{
  "n_layer": 16,
  "d_mlp": 1536,
  "activation": "tanh_gelu",
  "norm_place": "pre",
  "positions": "learned",
  "tie_embeddings": true,
  "init_std_up": 0.0256,
  "lr": 0.000921,
  "lr_head": 0.00609,
  "schedule": "wsd",
  "train_tokens": 614400000,
  "dataset": "wikipedia_en"
}
MLP neurons of a small language model. Each row is named by its layer, matrix (down: output weights) and neuron, and shows model dimensions 256-383. Each number is 128 + 32 x the weight over its row's rms, rounded and kept within 0 to 255. Numbers have three digits each.
A block is one neuron, or neurons of one layer that tend to fire together. After each block is what it responds to, as a language model described it from the Wikipedia text at the highest values.

L11.down292:126082125137138090143097173191169140190130119101161095106129150141128195109144131108117176129199138139142172104133125109180140071099133156199129190157126086163123191115186119135154125172095150117128130086121131089090137082113120131127138136168114105121120113085106094145121190172162112168105086078117190120097166118166139124130068107130170194122086107131127139119135132128123135126125
Predicate role or category start. Opens the role or category noun phrase after "as" or a copular verb, mostly determiners like the, a, their, as in "used as the main", "worked as a consultant".

L11.down8:151099072124135131087103180079086137206136116118172090101084130207143112139146109172183163085147083067169181128151086123109146109161093168161150099093162126104125148111120094130106099173131177140109109131171101180128143181164096153114126096096174157131109086126136133184067151162136181130133085086058098113110140118097099035099166151126145122123076144127084091118109096167105096090123
Mid-word vowel pieces. Short word-piece fragments inside a word, usually a vowel-led syllable after its opening piece, as in De-al-er, Br-ay, str-at-osphere, sol-ar.

L10.down340:159120142061137079146187149125138162125147117161124122111148159127036133128076104171116105150160041172149144104112098093140183125162109122122189157082107109086117139145172117140144093190088124119120098146098110160142149103107136070107197116091127125176101124163117087144144136168093148153139080116127140215130160117103117117167125072159109147107135133122102136095145118118156147134125
L10.down490:143169113112141135092083109162067113088152130107109107166177140053095165134170135127188114155168141095111191135084108168074128133139063134143184141101133139137104151167092138153137170149163100117118133169157123117083221165116173186109138148126159090163154105149068126122081091143072147113110073175142130136112153126150117164087143058146117140133103148157120145196152156099093104144140
L10.down686:127131103126135118141113127124112154131143172132143152168119160174124134174147094148126183078086129088139130116115142162142129155104152148185124175192108125104112134146137141146124194125158114139095145125131164186098154137116088149107095162128129101059149131160056128111093112146146121157131112151126075163149150152121120180063153137155190126122101160151127159142134138138152186164119
L10.down706:168144134130135086073135134163074107105124140162193128129181113193117136142139131160125147163144182133147126129145121142107154118094118175144188118076050133086108129124150175135075123115163101104092108137101115124138142162158139165112136099105142105088202093103155181137115130173123143111088069147100108147074164132125065079086139145088120204085158173176162127145211170136142136116100
L10.down771:159144099123051151145107155081123162123145128159156100105094229194082166164125122049072136114107108173157120125078131130152110170091109170141174133146098133079106119111125156147122112159152111129140101128074134145231161142150099135189167157083162142144166131133086114124091117123069162079091114159134148123115169116102198136131194177156148185107113217115130157059136101073128136191137
L10.down978:099145187131151166174108054122085167152149142163186207150104130105100036242087122123107128115102063116127120089101138106120119178122157152136175198124104092107099101124160125144123152096124170156084129146112120138101046156173146123131157104153141128083112095072110163129085160134092063095107085118153121143147158111100087090122191125135136202128092120132144181123137096090131074121121
L10.down1337:127098110078101123116179167064125079087088178142139073130149147174094178088136118147115102130077049136161120071092102126168072126106183114109195106087170148139152190079149148168146074146138103082126113176137104167142192086169166074142134086139128124151145147097135141118077114126124095140086145121198121208124146093169140119093173124140145157119139173150152151056160155112100174184162
L10.down1463:150166155134145090175164151109111105152096173143146090108151155112057132112167129104135116105133164156162205094124136110147145068093084105105149169095123057105136094143133158165145127183147135107138124094107125078095152093057161111154115101112070127151111172105143101141116125152114084177153032096144167149156154098107153138108135107165127193123132135164052150143104107155136156184125
Predicate noun-phrase heads. The final token of a noun or adjective completing a phrase after "the/a/an", usually a predicate, awaiting "of", "for" or "in": daughter, member, capital, venue.

L10.down22:156116120106091168090123141116093179101087104118102091047150105172162172134171161156100108138154151082130157105204081148112192086186122124173122101113122146122180115110124112090161151142093175195147093129142164106141162076128117155123117129140104124155123172128079118181147138161159163102117121096144149149135083069197145130148134167126143161137146060138093118154117122105136202113103
L10.down316:169121095072144103082141110096131118082122113115119145162133126225176136079084171116144143111111089152149237170187173117105114072154110133105120115095206126098125121146142148157098125172099092159133139156135147113145123145125076082138128070088118103119130169145162102093144133087175135161135077153125077122098110154112104223099142134087116133135094126093085124105086103192142151111154
L10.down473:145082132109140113139095124102097115122094082118047164160174137198064169042154139116181098175160147133115148136175065180108130091129090126144190160123192108096130205167106164114122078137117152140093080175104126142122085093124157109124128095166177125131081108107121152117147157072106147088040131110114100126083123136139148163096166099157116109169138142141089118154119175151140154138110
L10.down848:132135142171201155128108138131082144134146113147066087169154150196155161093134121121168109158160110141082097164123174114125167132181169122138119140072175137146143086142112083129099117112077115103087111183130094079158103078141198113079125104125096143119180109228100173122111071135191137148145108162216129110109103093093151132084091122079123106140192098083119109084090097155147097109159
L10.down1003:135135105155120190059114034154187147108090096123153138159165166089228169147069149089118128102142199131108100136127155110075104126141092093088115095094126156099138141135191083122164137097152161121182081122168105069101113109142076135152128132181126131138079061145100137104120177140118165143126126095099167116129097171101179115100102124101148153143097153141094108090108069102147131133057
L10.down1317:125090146130160140111169115159139110144153097123144096128095149171094125078073164127086120139108077113197126128109081150105126127152116106132157159090110079151182119095110138127113141166188154090129097171087180156123105107073143101070113107108131157188135197173126063110139153140149137107117108107112081093135103141111115096155076139133128189099205092146177126115114190129145157178084
L10.down1477:110166073141146163042177148103121094134156154131158094129140131176123147124123185113107122170153150132124135192124115159110142113132092088146101138142117144111172139155158048125103140128119138139141054121093142166119189199145158120143131153182111142115151157113181125164111070172145121137089116057149038088117105098140105176164101135128144144112111105087134212056201152172157122143117
L10.down1524:098101138138124114161146151159194187174120172077081116073177152246117142114098117094139133170121134137172134175110092150146105128170147115130137089116181123115175092130162064161098108115119128095185132112216105146086096162118083139142110125103084179085103043128139100136123181084137104141126073166178111113104101097068137123088118176115169111125137123158138089152120148181175125105136
Mid-word name fragments. Short subword pieces inside proper names, usually foreign personal surnames or place names, e.g. Abakumova, Vojvodina, Piotr, Jaffer.

L3.down176:105122099112078146172120134160123152170087107162127134236158160231112150229162176218118175103084119159064135161102122130104079133137145103107145141120093130120122106089137070194091065094190092122082099113167117135145113132073124121146132137088042134102021131091171118121119106139129122103116065111140169090157067134120124153164130151096107142162121148094111175155108122170197102208127
L3.down307:089178097128128160106078111146127103054149100157128102167151117152114143113101089135152106164110151143163163134180127112135064111117156051170142115121100064153147126079165152150163137148130122129103139141158141206127159165189126151095151146113177106073085090118087149143108168060170152133097154095091181125120176143155159099127123104168082127167096121052113107110201096110151110088173
L3.down432:074149100145066067142179112147157074131148129170183144106192178139117166128103049110166101109114160116146155109110132150116086153073091096157175105118106151115125045112137111151128169181127163166152183110067122123138175169114151122117113088094102105127147151153181117135178176147120126067106138133117109107148164122170107114113158140095164059117158133112105149122117146185150116098115
L3.down820:136102197120131123153152161195044118125137114133100178139136171136105200118137128164196163054109152058077167124160114123115108126120145067126098102141037094138137158145112122143121178126178193143119158171046114063143140170142167186066091094144093135081113174097131095174132188107141174094128130148141161166141113159146067162106147070097111092082130127126120098165159097101105106196139
L3.down835:177156105171141174130144089152098148115100120132117081176187116126185123110148115139129105151148121140153133116123122140101179121166160117149094108203106127124111210146089048166143110160117140093173152104086131175205165145117095054069103156159178127183079174147161074182106129076104122111077129089106114114153120105186159152165181104164122118116115125144088098099159111144117115141108
L3.down1184:121109177144096179081137094155100087103116136129076164214098164172103127162095157184132163169158060049074165115099144141035096149137092129095165125107156129113120114143130109123114137114124097111148188073092143125129053154087066130188127170139146093199156148155119119113144190142119203137120039113160138123126183095154128149108128160119148096172149164174141114143116079098145150063142
L3.down1311:125146131111054100123108124102125142152131099131065144142146107156060134099112189186109095149147117101073120137152045112113096127132116088142125155174145149126112117119111100081092141082069162107130108137126090169118113112162123129104110105127101165098120126163102119113124122090107159102170119156169159138146173124155136155079095125130100164146131129140134163105075070150073165079151
L3.down1426:096170152123098181122125102155109108082124136164085135147098100197157092123080096109116110192101147151140102076122114147119103111073130158165143116156122158117117148156180143163054167159110137129100166137135156145157143131108135134118105159175098118171131135151124091116085157095108124138094140090101195104114149159117140105133152149114074068114111078165077115124084122165105146127143
Name-opening word fragments. First sub-word piece of a multi-token proper name or foreign word, often South Asian names in film lists and tables, e.g. Moh(an), Ab(himanyu), Tak(kari), Yak(ima).

L3.down73:177101129167141103172078101113124112085145165146106145046126120131137119106114130134148149162156118147135115166160122084147156128199156129125100096088109110140127115105153149090112101073151149106174106129144059121192151134124125111122121099100120149071111152097139183171177122104100120125180178127122125120122114110111095184105125133114075119135133118164074144101142075159120166124122
L3.down240:163139177127116116123101179142126126089160131112061076189154174179114078090085127098143111078145108111084154092084163099114125126176123143099137190120101200135131119104146091125191111075083109118129143090117118148191076120097117106158131158124106129151137172153080100115126159182142089134159102159079124162152142150137159152075116148156132156160080115108140145157120164106117126206107
L3.down263:134181077083141165123094136120086193136136136201111129089101130057140143069157144154139126147109190120141118167133132206035091137166182095147097121122150091135123140105141108145110108183126091119162177126102140155166119121189149089128101131107080148143089110137114142157114142173083131133157112108155202119107075169136105134122155088161109132127110153147117168137163155195066041157145
L3.down827:160123150135088068101073130115147116169119156111120103092115134147148143128106107146155161130122188190161162172101180151101180106124117114159104121128100122192098156136119093137134145147108089085148108068098114113163144144119123184123150134146116128127147126103113149042107144094114157125154157134159102131159158102049139140086118093119135121166117146189121113140099150087176164116149
L3.down840:147074166125161075100207090091148111156128174116138067132157099168084134110155145085102134052063076079156156112151147127144058160163175165173151081075144148101125140111133114066180138129192113160157070097123154119138152137144118167101102125073170129092164115107114091146111138168119125124127125099101144170149098160148123122169184091116107131170155121173144120101138102114137118099116
L3.down1396:127122079171160134167125161095129143091154110179154116149115142118087163133150123086128123149118144181103159075098170081137118148128142168139091148157121157150160116059187102114108130082153091189098111112135168149117134173150140181145167097060105139120140104097074070142134162104097123138163123142102213125130157115068079137067136182085170167142127072106133118119182186102099105117148
L3.down1493:157148101108112090152174098141125113166142130125133113144146112133099124083141109144145130129137141139180079175151113170134129127129167165162127093148104154123098110141089175147154169109125117121178099067124085068085092125140117114072094114153087109173104117117123140124150126128125140050097157114123127094095071139164105126112134166122154094123149147103057094126073118162155108153083
L3.down1516:183182171045137145140075207105102133175151191135164140113122133193101139064093147123133148074097106106125110145150149083130161124120093120128155174106201101111138144068124112131180127145118139148165123151127146116119131191132113110104064168129113109148135177103158134093187118135153191166090091095107130142127177081119135128142128090141118126117112134142143181054143146082138132109133
Biographical birth parentheticals. The word born opening a parenthetical after a person's name in biographies and name lists, e.g. "Jody Wright (born 1981)"; more weakly, year-range dashes and career verbs such as signed, recruited, served.